{
  "n_layer": 21,
  "d_model": 320,
  "n_head": 5,
  "n_kv_head": 1,
  "head_dim": 64,
  "d_mlp": 1600,
  "vocab_size": 8432,
  "activation": "swiglu",
  "norm": "rmsnorm",
  "norm_place": "pre",
  "norm_eps": 1e-05,
  "positions": "rope",
  "rope_base": 8500.0,
  "rope_fraction": 0.75,
  "qk_norm": false,
  "attn_scale": 0.125,
  "bias": "none",
  "tie_embeddings": false,
  "parallel_block": false,
  "init": "orth",
  "init_std_qkv": 0.0289,
  "init_std_o": 0.0,
  "init_std_up": 0.0289,
  "init_std_down": 0.0,
  "optimizer": "adamw",
  "lr": 0.00169,
  "beta1": 0.9,
  "beta2": 0.99,
  "weight_decay": 0.073,
  "lr_head": 0.005,
  "grad_clip": 2.0,
  "warmup_steps": 342,
  "schedule": "wsd",
  "decay_fraction": 1.0,
  "decay_shape": "linear",
  "final_lr_fraction": 0.02,
  "batch_tokens": 65536,
  "seq_len": 1024,
  "doc_mask": true,
  "train_tokens": 518100000,
  "steps": 7906,
  "dataset": "wikipedia_en"
}
MLP neurons of a small language model. Each row is named by its layer, matrix (gate and up: input weights) and neuron, and shows model dimensions 16-111. Each number is 500 + 50 x the weight over its row's rms, rounded and kept within 0 to 999. Numbers have three digits each. A neuron's up and down rows have the sign that makes its largest values positive.
A block is one neuron, or neurons of one layer that tend to fire together. After each block is what it responds to, as a language model described it from the Wikipedia text at the highest values.

L12.gate1328:484584486519561525548593550513497473556473483486519431458456520520576489520539653480524537458466473571577495502437553554488442547500584592566511488550588460531497496640488495485476497509524479556491511480507546522475444487436478484532491593547505505491421509514521441630528509595454503510
L12.up1328:477511532484470416564536433575475439549586424510386512559512428500607539466485510506435482519518480555468461387540450464503494473545545509532496534492526527517500564495467472515433486513480556486528540469565562539519410592635551460561543544499437571534457492538495469517616521431443477464
Responds to: Goal-minute apostrophes, table delimiters. Minute marks after numbers in football scorer lists (Sion 76', Kocijan 63'), plus pipes, dashes and semicolons in sports stat tables; occasionally mid-word pieces like W-ater.

L5.gate44:584459554476383501510503591462455566507554488534483472489490541448453394534591471482502564506430449429448557494499527506543388447433481518487525566566473463335576510558534555507542526483494484579434527433540475537593432554476465455438448519517457501506541546538456528578528530448476455514
L5.up44:506477470552489419476490584443455467621476513502480513515491532522584584508500513578514541564495591550483495518519416548520414578479495451570453562594504503433459530532579424511539498464564564488468482506515526484557498534463522475479452520512447534507570558568459420505456582396572517583
L5.gate273:535516491405475435448512556524447605531539448454558419515510547466451453482524456419536563415455472565388501559483577518581465598451545475410419556546607497489484522516455586536499559514546458472444568551498585513499433607534487520544484493551463447491465511629455497487523540467480500554
L5.up273:572505492499449447487508484551416539529476465530502535488568571448426517556507523511489600532529500580501543509521433443394423465502491440549475447570500470468558487502575578568579513501629531526447428471483551476489542523633507439492601489552574484482446530580589440481578538467485423450
L5.gate337:500512589532522496546494436481463500539639577530493434533515460572515529570545539606436477486508488536507541435456418535625484592501532446528462470417558452500522491510473485507518466547456480393510522511524492512571443546353569420623546499441467487498520433540547442492437500603446494610
L5.up337:569640547419540541479466522427464506440494579588534470529597503522518521603459505429523538498426532558515473522533511499488482530496482491547446519534434516475469428516482519623568523482515514513469483440514573500486538464535549498429537509498526521492445469507554445528503471463391488475
L5.gate491:531531484509457505485498511419527478556504479503558501524530367480466542544562521478521536498569455493476607601507581463515549464418523503440493542469470487478484536523480521562597449432615455492538463486568441540503490461554558512508448459600439393432557542522436530513516543494531511541
L5.up491:515478501513447569524557403516540523425397489541566501466530570473471447507509564489477588478580450518539498440509405412451522411470445527589483479481547503369560552519499437552492504529460485556576544490409449506604466496471547473516499412443514443343423509582519548538494528541494517395
L5.gate562:390484526512466508446441567454541546434608454553523468499491577502462455434499565506358506477450460467519503508531467541481426512442604416407549542533491537431445492494545474474479440524536444638433524481469529569536382601467565464473462540458477487567487519485410511481465603483543479457
L5.up562:468548464515402509520550534567472485480546528559497501568514617486435450502504499625449467566517431502534436515518518484497441368500584521463530588499447507506445498475505584545548470462544502403421513387546464547482496499374476479487406620509471496441517493397410493505460614464538459417
L5.gate846:562580609381417548482568552488475502473531547566441436506517443445561547539490481490516511509460464451435436482423461502489444460576637444447468555475459471507462594488466590527466456458564488485450459413579474562529431519517499508503618557462474515455461511388528545523451456521529475421
L5.up846:524583447456474410485603479435438524465552495563487524459554478454519449473487502524439525437363478589472532434499471480525529546570574537483514516532443474515532526538573540588631486519528559531468461458499511482535548532552551437464532547505487484508554522525495490517603561497523433608
L5.gate1467:532520561498511554487574489517384519456505476545489441591521447467502462562544546579428493492597553483522452498425556475489547444590589536535478459512513429492450487424569503541462488501533396527430508509524487509463560575415640507482483498483528374450405510518430464560502444505537449516
L5.up1467:476460476411484532430491476438504502447386482527463386459499445466532533525471487519470463528521456501470452621423526555512433498496592501476454548528508402488466405534544457449459505503481480536522442516547590438450491539498503520607589411530470513483540543388434549599569511574559466495
L5.gate1525:523513436547470538488462566514494504389460496604525572436442472539663500529504490644474467546531470491515542444476523452419491482561484438568564544474539488525499443413533570481500517477430586454542519586522499462532485500460625532506467555485528464466509474496522420474545502530439422544
L5.up1525:470539461412470452406427486515411534454459497466556569513572564475545460475476528471518482658557615496372592468490603455579434416419524550476480464455543481472505534480508583569534530540501550384521527539577491595502460518464555467495554487550497435482473515487527508495554488539566540512
Responds to: Goal-minute marks after numbers. Mostly the apostrophe right after a number, as in football goal minutes (Davids 72', 29' (pen.)) or coordinates (14°18'); also | or ; separators after numbers in stats tables.

L5.gate80:517516533414524523524496434554574431543478560482515447464448523398477529467519572512461521605456366502446529465535574535493396314545453556510484497583515407474411535543482464414387556461501531446574418487499506534549498550549473528440496428509415544491603539489521542523515412600567435520
L5.up80:579494458517477484443428512483514456521461373434493541559523507414595554428476517421506537423598533551551446526568590483448452491526571531576553486589465532550539540470453504580437491480520582516450487533569550472587415508443543511493520550549543443575550529452609448464476474615441511491
L5.gate142:600532514491406518476439387584557461494497551519532490439501421510492549418534506473514541563479524521454457555543561454517468470448410499513488431440475478500513446507432528430451511522516548448562455629528418519442568463438502477456482508461453484572499451391444535543469442533462520537
L5.up142:359467583388459477529459522487458519573510538513488491561506468499532538514520482502492497486461503522487467587478454462565552403615532518603410494484547427422368463450458496548543472478446446541453485496491506481559456576401502483499464514514449483539606511511475458501587536471573455530
L5.gate187:518559530537511573508639386486463504541494528568492536531377489473522516559515490545488540451543492442451450447478528500496569493525552479491514496490472498482490527450416507531477538533583538452564468446443363562494554456402537399434509532447516449458496503497526522557503565485499459499
L5.up187:500478606504447515533434488522516500501525533511545399601526481491501400506513482605483458486485504512462541434480518510409528447425515503526347516514496467432468528457513536460398486473613521384426480475540502553510582496549438424443460585493503463489427490478431579444520493481508477565
L5.gate293:384531495492513425500555512505575443449534532496459432520536414589483501518497533500502509554515496548426532496488584466509589529430554557496474443573488461465412486374384443425457540510514457543444504459469497503509502542402456489587563488562513464519420519462491485561490513494547454437
L5.up293:522491458493483502501463565531501539567457519514599523554505519518467577548497477398506491510511529505436466549497606536498485470498427489507523514508528450572499417490436512476476552490457550546593449539559367517544522496598450510535533520469595538488526521439462508456528514574515535483
L5.gate770:503570504455524445389454477488578506535535485488506460419508461609521592525522475475513563482500533457575530523472480504554435521442478588578467484565561486524526519526353421469522494526567538523529443514474535517554563485477489449489637455508568504513562497496454488560506475588511581588
L5.up770:527581583498494511399487447551570518571570545554540493454527523499524558525534496430515589464526513534541578555531587499522489508537556520653508481619544476578577512570450506554417560481509540449562439446452513496548470505454392505474600496559466543523490565530496473532467428506507591508
L5.gate949:474516475439449508444419575481544448490527445558497516462426506542518471453524561528454565508564536575526510567497530523509567506442526528495479502518470432466564425428437487549455443487472416473489452526534529577584530607457457450388494524560478607541528520500559540461443447479494518455
L5.up949:515549486435441519508441493442563509525497426492471476483450512517534477442517491455504626483540523531508488546428529539446548547492571578542525482585474419489536491481607420533444441510470548533551438485568472515600469518406540467534496495541485611463563486524454454534456582483523578540
L5.gate1074:484589380506428503484543445568501498454465542578544481442552556556535499522531519415470531535543470504473441609501631513520523566500528572539480490608503540521536480503507526489440566505561497482488431456492478508535487490503445513454535550501449511515484464559460339593508486521537519436
L5.up1074:509541556542500458505475528404559493612555513404445425495470493517521530510538520471504520483439541523448537454398385630539492491434429427520497472535487488571454480476470486387512554502427575532564453507534544493505516505411483415457482502521514556612534449491513527516472501637472505548
L5.gate1131:490418479507490463400561468517580454510496497419610403552422482524460506519518499566462458497515491473508590461400516488427476469507484503614477452391531457497493495539410508470518542502449551447505481496535517497530550621462383426426459553495441551489571561440486440521508466549492552530
L5.up1131:447577414490534362493506514520570480558462486421553471456457526516581420516422488439474549583398496410551524541559615475484404552525549523505522524570474516495491552568451495482424506476516561414506422541451495501503523528529514509423518516497441464514488474424549432457512427517533448573
Responds to: Pronoun-like word starts. Capitalized word pieces that resemble pronouns but begin longer names (She in Sheffield, Sheikh, Sheet; It in Iturbide), plus hyphens inside compound names and clause-opening it or there.

L10.gate86:542564447567522497496568471484543540493489506603436462519442379519502579588543545555395487403520542534561551491455586550450540544555587564587514573545508452493474419498509560512624480434536444504497430457519504543461547532503489472450488542518567504400533481621501455546590493561432518518
L10.up86:542548484489558509466492539429559529442526457497507492397547505572548428537535474441465514503440505546439565538452519511555452507527511474492521429571488506480487427624471549535430449524570559486562484473526491465512520557491487513481590543474466434503530503473555442567535406445458419438
L10.gate241:422493522534455549468580467454446480502439538421558485415514427522532515509502460533363485546526446430559554448483540457545491507529555500540421471593474481504507459535516518449494507619525466438494476531517577561528583529556429495490497521487417439456527591499513584541449470438483510476
L10.up241:554487425521451449478506460367485451529528466474404486475445442530591527525489501383466517469516381558491422495484506542419524424491520516568490489550546476457501466521508428514571470608401511470526504481632571516504510518496523438536428499517517468545519472452497562551415564590446491520
L10.gate257:398484553520486484425484477559585507528533442467540443532536464527579468486524548526512404470538499582453518513471504420510458511515451478533459491478561513391577535592609540524504461503412517499511580515530497547492544592384461450497607440563440494508571492612386401489525479505492508477
L10.up257:413468562540409513427538468530607489500507448425513450497512528515448501555458483560550507549403441486500490426542497485518527505489459437524482479513564514499524476546584528514550462519433438524526512439555520530539424490519440497519583529466435562390512438508578549536467444491434628587
L10.gate334:517466457594490552543423425505540487527473416474554507472536471449497521442540579500479522440512520442505480599422479495594513500510508476579511576514481471421469467512638549543529482541553596533496406561473522518460470472411526414580565415536502505509531580573458508476494649465481373497
L10.up334:417476498502432618505498462527571437512564458536533421548588478514574508492518456526488480496575511490543567520522485420501452479494503485541511546433491478520396415544531544487521535488504526544564465544440494529501476545460601448536487491504474420500560492475519545471551579418504472507
L10.gate432:514536488530494550517517398572442437492486504584591496457477492502531479441518572595419545455508473486460601562440495574543438511468500531487448497506590513410502350512560536475459522502574391505506452438412558540515389525579537467527497454481491466414503500469487492488483465407446430501
L10.up432:513474439538541507523577565499525583530455436512432547358353462588652469520514548487518529538483502489444497469427548500516424556484537499534444508488524506449477500470468506461584494457506473473501513498559472430492509487573476480539585443469460500571610469551521512400408633537443450518
L10.gate624:527571530556497441544561461432560466516530543500593426584497485568535448498556524537544374486479476358455483496504525477532492502348491506473456444467508478489512440541529430458488458481422474522508449455487496504534506558452515430523472489535549495484576577490595497508490514546497531444
L10.up624:439533498566445549526599464510539539547493534563483487507534469509517424450479544589423535542553485438408443499505487484548429502577453420538452518502449478493546386533532564454466470551519477564484540537596423422481487551414500473490426469521501489492415553575412551468478612459552528495
L10.gate698:489430597577464528467544464446442449563437414528547552483474497549516595482542583523587500485595429475590504469462484506551491463549470523519555500515522481512490475451597471520579479568394433560515449603567478512522506468491545455570417419495549474438506475544515502489474562424538522531
L10.up698:532413477643490466551509493433543483491479511442475507509395503607478526583501482518555445427502463498499557494509453467444482499508504501558516502498515451475635536512519487488675426572501535503518532542426568513508569479449447509590534507498451465524521514576428518490531483446509442539
L10.gate740:622505432488483515502519494531479457511509428535516342446430495476470471551546549529512521594505516462490443543399490562547475470413494536500522516576549490515528481594547549603553422428579527426498420540516583494446390496576484490485492461603385466458469556507485572561422439602459553459
L10.up740:505470505548396533485472424540563562408473533477567540525464560530522576419508484518477489486536530435422523501504485480492521486453555558562464589476502480589508478429431474510479587507530508515547523485536530528485589403476579453524463430497446386519479490468510440457502628486429468516
Responds to: Partitive "of" after one. The word "of" right after a number or quantifier, mostly "one of the…", also "two of his", "more of a", "width of"; weak cases are scattered name fragments and ISBN hyphens.

L12.gate389:507493510440534581513525486501496496515567415440453457506421487516541504536529612511540526517400507499442516529441443540564542483540484502577444500464548482408562426516513604514493495414549482468441409410494537547446475590586464461440529490443447520491552550552438528487482568558506522473
L12.up389:528523576544591445420498551504525422506536492374520528457548489495518488433498536440442516498491496474486513559511417583496445512573527485522459429507437462492547473584446519507547539505536510498520556457470519508416476543486516471566513489502523481441524515511557494517523455495562565406
Responds to: Word continuations, "one of". Second pieces of split words such as he-ir, belie-ver, O-ut(side), ta-ver(n), and "of" after one, most or instead.

L12.gate572:490584609462506498509549414442519508439544514532524478500492367506501529492539521477536549515490502540500471541459454518469531445527509585526544371489491497552490468456471506513547468480440431484529514484422594590483560555465513415482445599558580464452500515479458462576516549484540489516
L12.up572:483542399478541437438507447505485517449451509587534481466519456523494401509533515487494458568462488603488535523476514549469472530456507440424525450550467458445430567491500474489391496478497437492507497450387546521564515482485469466590458471475459543507487452538519604451471420540508519582
Responds to: Clause-subject pronouns. Subject pronouns and relatives (he, she, it, that, which) opening a clause before its verb, e.g. "a decision he later regretted"; also word pieces spelled like them (heiress, shelter).

L10.gate71:589487581449532487483497498467509538490489503594580544488518415400455500480574656578451442557454563437533495470423420483510496454500513584415476615421483440479529445526538441461547451458474531474553497399491587558449436482538484416548542438626604497516530574420451543503453551497475534544
L10.up71:578492543419519407494495461498594490519504562556528485519568470430432522437456500554532476556472599418458532563539547541437446611481417558483453584394445499525548430511551435478476465481500540480474516413497479458502437529549485594628508509518533520537514530403462467482532475504556524538
L10.gate78:424531377463493554464478521436495474478479500586501552406457518477478493454569616464466573540463428565506596484372457458506531450508522543595552403501503465550524502527483494520455509506457617416515484500526481570592486558400480373494470544556436515496545446579567413493419513533493518477
L10.up78:471502476473463517436456561420478412424471471482536453506403506472471555468549594503451527582490497552577538464450480508454485485526517621536538447551540491490461383501487463552408536491462548449541472511602550540646475533405423467495508504524413490444563443507607445502495475627532463413
L10.gate254:510501473491494604516432531557542424453509420546468559502532559559418488530536568431451528515430522550504586515454508530542458532476459471508439446561520500507527607583479522456490537481505515495446391547507413539591418512457501464514579511528497536477436472482615509515487530551463416442
L10.up254:526514562590573592567487541507547445495554463522466518543562583487468489489480484429516643530595477521432596534531465442487442470521487585500489612520534549522506522459468485550473523466575525444464532481486499468606471465497585518422485595476485507464511535533543497513547527633565489452
L10.gate365:462582483515449602427409494504548442486535482529482427466517463567415528516522544437475539604423430519450516475445568540528558466508523634511456459625562497416524452567483516487514376519540540492450497534471527547560526505491603473490446536474501496515441516570558529607481601551544429442
L10.up365:539487438571461503519423489479499522413411480560460566430582574544570540469475491359540499543514475613514639511449582510454531561449546433476513547558519461562492599471504484539488468536566533509470520461502531456549468615494532496564552478598473573537458546533609470400461512501494418458
L10.gate391:550592420492501499540478408564483522450449545472636527485490637490467486488521484468488590545406475515492506501455562540475527434417534584588537373568512475490395453553571537498415532490561542523515440428409512540453519553508425439471455481462474546457499468485560409511436473494533561450
L10.up391:387450513538418563575482452521568449479478551458517490546531518548495514423495480494474531520470468567486571494562575509494477541438587622587515503525563426477435514503519496548508510548524492554480347471492576464487489525537524514503496473463486533471480515460503507447516455502444414471
L10.gate710:585500548433530546478556524501519539421564479458559405567503533507421503511563477528464530532468542534527468472413565523618506552518520566398463505513532504448460449518462553399557414498424453371481455436443405593557545590538495479467502527509501501501578468505506486553458529444494480523
L10.up710:440501508492525518518466601470432549568447448482477527378439570529547526357471542465470488595520481533526508488419457502511509463461555528572462513539436464443539366484542487501490566497545551463465455450567570421466482366520546520644555480509487511462537526422578519453497410513450534440
L10.gate772:496580419458509616466472608478503497477457482458550394426469434572411462499516572525501559510519542448513632429430594517561481450560612577522412505533451505462529468532567555515476531482542555364443482496538524533540465546461536438455519533540518522467439486579579443552429529523470536583
L10.up772:528468475616467378462468490362508533549391560445549433464506466582486548500487515424501578508432514534580506592478533589475465565444530549576496448521492474549448502564572443528385517517563517555456497498475440498652504491495511513522540449487490588493472491509568489452393519518494489548
L10.gate1126:495540529466480464463503436493492530386472500537532487518491441484497585528524489503401554581481410524522603477541521519411568552463575486386462458517502505516436420520504493536355501524458517524547481545459520595576500447490453357582533500478424660578438471535498469574533505512443448458
L10.up1126:599424489487555485500544446478514524401545420571438521559533539500497496392480551444481506602496554527427588563509431482487460535545449531439460430485481437545491566441514454475505494462435524505437558506467491569524534488463405498585476467520506503491512542513481413482575516460561514531
Responds to: He- word starts, pronouns. Capitalized "He" opening a longer word (Hebrew, Heaven, Heavy, Heilongjiang, Heather), plus sentence-initial pronouns He, he, She in biographies.

L5.gate139:566466587553467538533550375505437447497502458447398474507533496506606423431515546507489460474481538458411447537420456520440469551518556460506504468442501451469486464518577481406502457584508439448476459471437460486475483518429557465549447496489471375566508534521563538485510505464469492460
L5.up139:525483531587519506485550435486492430444519559575492406500462556526404445481454451545401473352536420455472633501550571481430499507551501517544435556438468549457584433518494523578602430520514515501500444502522536482582494581540427555464473554471486443417493540602490530492477524526494518514
L5.gate373:505478497540534465416500435521512581544511504478489474555543509556483530528554455575516554507510509441467612539423561476528570533488488518432478427414562484560522459409480514361465449533492484540537511501501473520490482391558541513442447489494541468458549547478427626517523531484540442540
L5.up373:517486610539517536511511528554444592559574476484454441489452515577551476451410464575517570493579528403488496493499369404485535473530435539477515538454504567465478525474479379563471524483383562577466512494469573511472493434481592558517501539422468471481553395522503626443545495467475437590
L5.gate441:537508479502479478508538480401433566596552426560475477410545553479499470550524552471463514505425461609482450480430347616463498533542561495549523500563506454508543385524547558517581427495532455551437466455484472523459493503523553446509402500472517583504533516513538518492557470550474428548
L5.up441:448499426612566491518453443486529486490507487474528432494463529460505392443445495524511585407505476498422467513516503448463502442597565468505459487461561549398482511562643475567476453496458439573567454536507463559561543508503407537493412481460390445505536484685489424452467484449477515479
L5.gate680:547475366577452482518455548474526499506508511491521535526473526522474514569564516465490522484480483420469541460451499410441489503477578488560549450468498528533583548445502448534515490487587536417486497495553552520493470512437533504516519513528522440499382443511571424484449525458472448537
L5.up680:459548540444469512436530456519542568493490484546492490523374524593448413433549492475471489493469470531515575494490452454506510553493571589556530524573559519536545511469521470491441411531562589526544401480520512479378537491463439520519520491481569456546412528554532525525493529481438527401
L5.gate819:488570466473473541470571407532505432480485506469520443529502439489339488465494526591460504491465483539514558418458437577555519449443569603434500465576648544554494471486456402578523437460533475523570538492523450563514522510509592483469484474456490503528560483546486495511485460525512414462
L5.up819:539551559542388539577497525485412453481499503576489467497529566411508452481415501471491597436482519528417450434540440523526537497529506535487498580556485533518470446507561504562526440494518529561480539511541468479515484497404478588554402500449570519503544497468537492530494564521455439461
L5.gate1193:590572503493483520517520549612546509489504594556570423482499539573450579535536525415499491466464544461508588503487554540497549503511390480618480500503555492398477480505399572510560437463462557423514456508517503540495598482521473475457526530528550564442407529606509496521497451521448573456
L5.up1193:545442569472511539485539448377494563472525378402597424502510486397474325485563578571461501481392541515507446520367430489569460465507533511464493466497512465426433472517658477532471491568472487489431504476507472536504481490507549464466536481547400475454571547518463606527485500498503505501
L5.gate1252:434447464534593539466462402496528515565546447518392486484492504399589499523486530620467565400583578453506478465510516425415581556487491447522474455504523487559532498436492531486483424475474446591442568473435458471602491356530472505473427581499509545450437448540513516475501531469476473561
L5.up1252:464495589468467469482567510484607527521565527490504451502458520504448461489489517476529464527486496510557468468521444467478523538547475462534443515469518537411486498588482500450499526472475461520577400555482515440485575521397508487453494451514461474558470388574645586481506438468433416514
L5.gate1330:545461567463522533448517411456478510477517520471570480408516525501404463552525471513437617445498476466455408604424437430456461507567483645493448566455582515494440507541519506505447481548499511523549491475466479427536439442511541523482417584497509444525544482555518532524521462535463447497
L5.up1330:488514502474528548453527399511493533473462472492496496527501530445504444496470493482517593400473459420477479453476485442549444531540466554392558375426566620459525429562559558569414390574444563520543462562530569488572562434452601535575466465477492453397512463614541496600466517489489424457
Responds to: Partitive "of" connector. Mostly "of" after quantity words like one of, both of, all of, several of, also verb suffixes such as -ing and -ed mid-phrase.

L10.gate145:502489564601424420475481524492493466616566479602511516466605397609470502483550527496505447462515553611488481495446467412482489516519524547621547453545465471535546553454620539430409445486463409502467594533512466527541473443400576500466452509458511491384410417535500480480545543511476412521
L10.up145:556448548561404544450628473520584421565462436575423473498563475501482445422514468530541442552502493438498540521528466504410477554553470548581461499446465514405595558473525522539513446585491534475419541511531577450475566467442543489475516486516562470473449535558538472485440536549531531639
L10.gate218:536535497482471624516622516490483551508450418518454449440466472457426484579527611615482536503478522369572485523426497533522560477486640496487489465497548360457424557461544495494491443485524488449476553479484498490459467537511547473576504454521492442519504510475448581551531527501497451566
L10.up218:510541387460375612584603591446466568513433518482445444512502483500498503542477488551524522559457486421528544417536428484490462516529506478478538468503573472489542576488464431472452464554564456532465532486502532414493496596488543536520525508483554427484454519485520461479576471475487562597
L10.gate446:488459537521505580440537404588455553488405480471529403453512515474476546552493512529570510446457420492538529522438500423537596491435652487554477398574604432497439399451515534473521526520544443566541485540439456539458583452512484478554498453534473494463520480570526470480523436508485383488
L10.up446:471441521454507552409500487565486619495391481533554441424567459512466500589556573448480500444536546532472450442452484496495443517583473475489574415444530529563471534482571455511442461533521497528489439478503468532491491517462587491511520495625547452386540569541456381524481582429509504409
L10.gate582:481471322500526487437485440511441413618541515533538328469457502522451489544516474533456505433555462568650496449440522568627530494476557463528557517532470510492524402543575467561482525558468560423485458518541442490515433426484611529454417490490505525430482461494454444509471477499531509460
L10.up582:485516510467530469443439590406517548504462473531542447491424503482520534524542492549484491493499474457549553421485466434536502494420575474507427416505509476488457535493603387593530526520499554453542508498530523498395499409451466474469506479586502453522500528510469474483489513525544578503
L10.gate753:451512482503496462453460536513451576497486488556562588534486454453516474542553458470473470498529413546578567487456494469541439422573489431573534485484512528469556475486539572593543451555435498450575546527551485500551398469393582480406480532574454544435535464573510432525545545477464400477
L10.up753:410554494447528439460586489602521581519540430472573452567581443498491448563511440543527550497498450389566515387553561477466494423463522483549508578408508505374555480530487599532507489574483513489528478530551527524477411448384472479458517503550516498458553473567551505496456472459389426451
L10.gate769:473548554594431504623563389590551469519498521528429445538481475449545458426453532463462499512592545499544461438428468524504532559549525363701519462509465502537455476442512461402474484414548495520484460447518429477507493501433509538585500555493533490557453507518539490514436632580479453437
L10.up769:394504447490522460554549509558524529451450548454494511528514507571557491453461510362493534548435511481500497483469543492517527518531536509434566558454553519545471521514496519505538550514464464452479520421454390496491505509468587525489459479567443524511585421515522544471511527553564447479
L10.gate872:573493588486503479512506410532507508480456492539540467486509471478524484521487503600499379476510436494491509381436476541495452465527517485573515473510504494575412488561504501554445440553409464555395541513553561524495544581446526476496564512559564487430465501554487461482527526488524511503
L10.up872:547546469551448539572481567559502478500481469564526472522527535535553484571499518501586443455445510456483505434472475545506518482678478478606487428564464477538480519464472522471521408478550489454471487509532510476496379483541505550540561558455519522331522538526459449473593467433485515539
L10.gate1036:473477516498396606378520533573462456563485530588524424471474552513539590428549480580539462466574445469456504554480512486545496522483448538531536599509571494495490517468542572505487577564496472501410497549505443502487566607467521474530459531444461417420528461480506426605493560453510472442
L10.up1036:472512518596502501512480542515481475423487426483466465372509460476484423519453515522480511440482451503572484511506363482495495520507548467470562479471632479477424514544534440393531504527534402519510481601495434503480508567441567496573565494542429458429559534507510523528564538484411468498
Responds to: Minute-mark apostrophe. Mostly the apostrophe after a number marking a goal minute in football match reports (Overmars 70', 29' (pen.)), also coordinates (56°20'), possessive or name apostrophes (Reformists', D'Urso), and closing brackets or word-final pieces.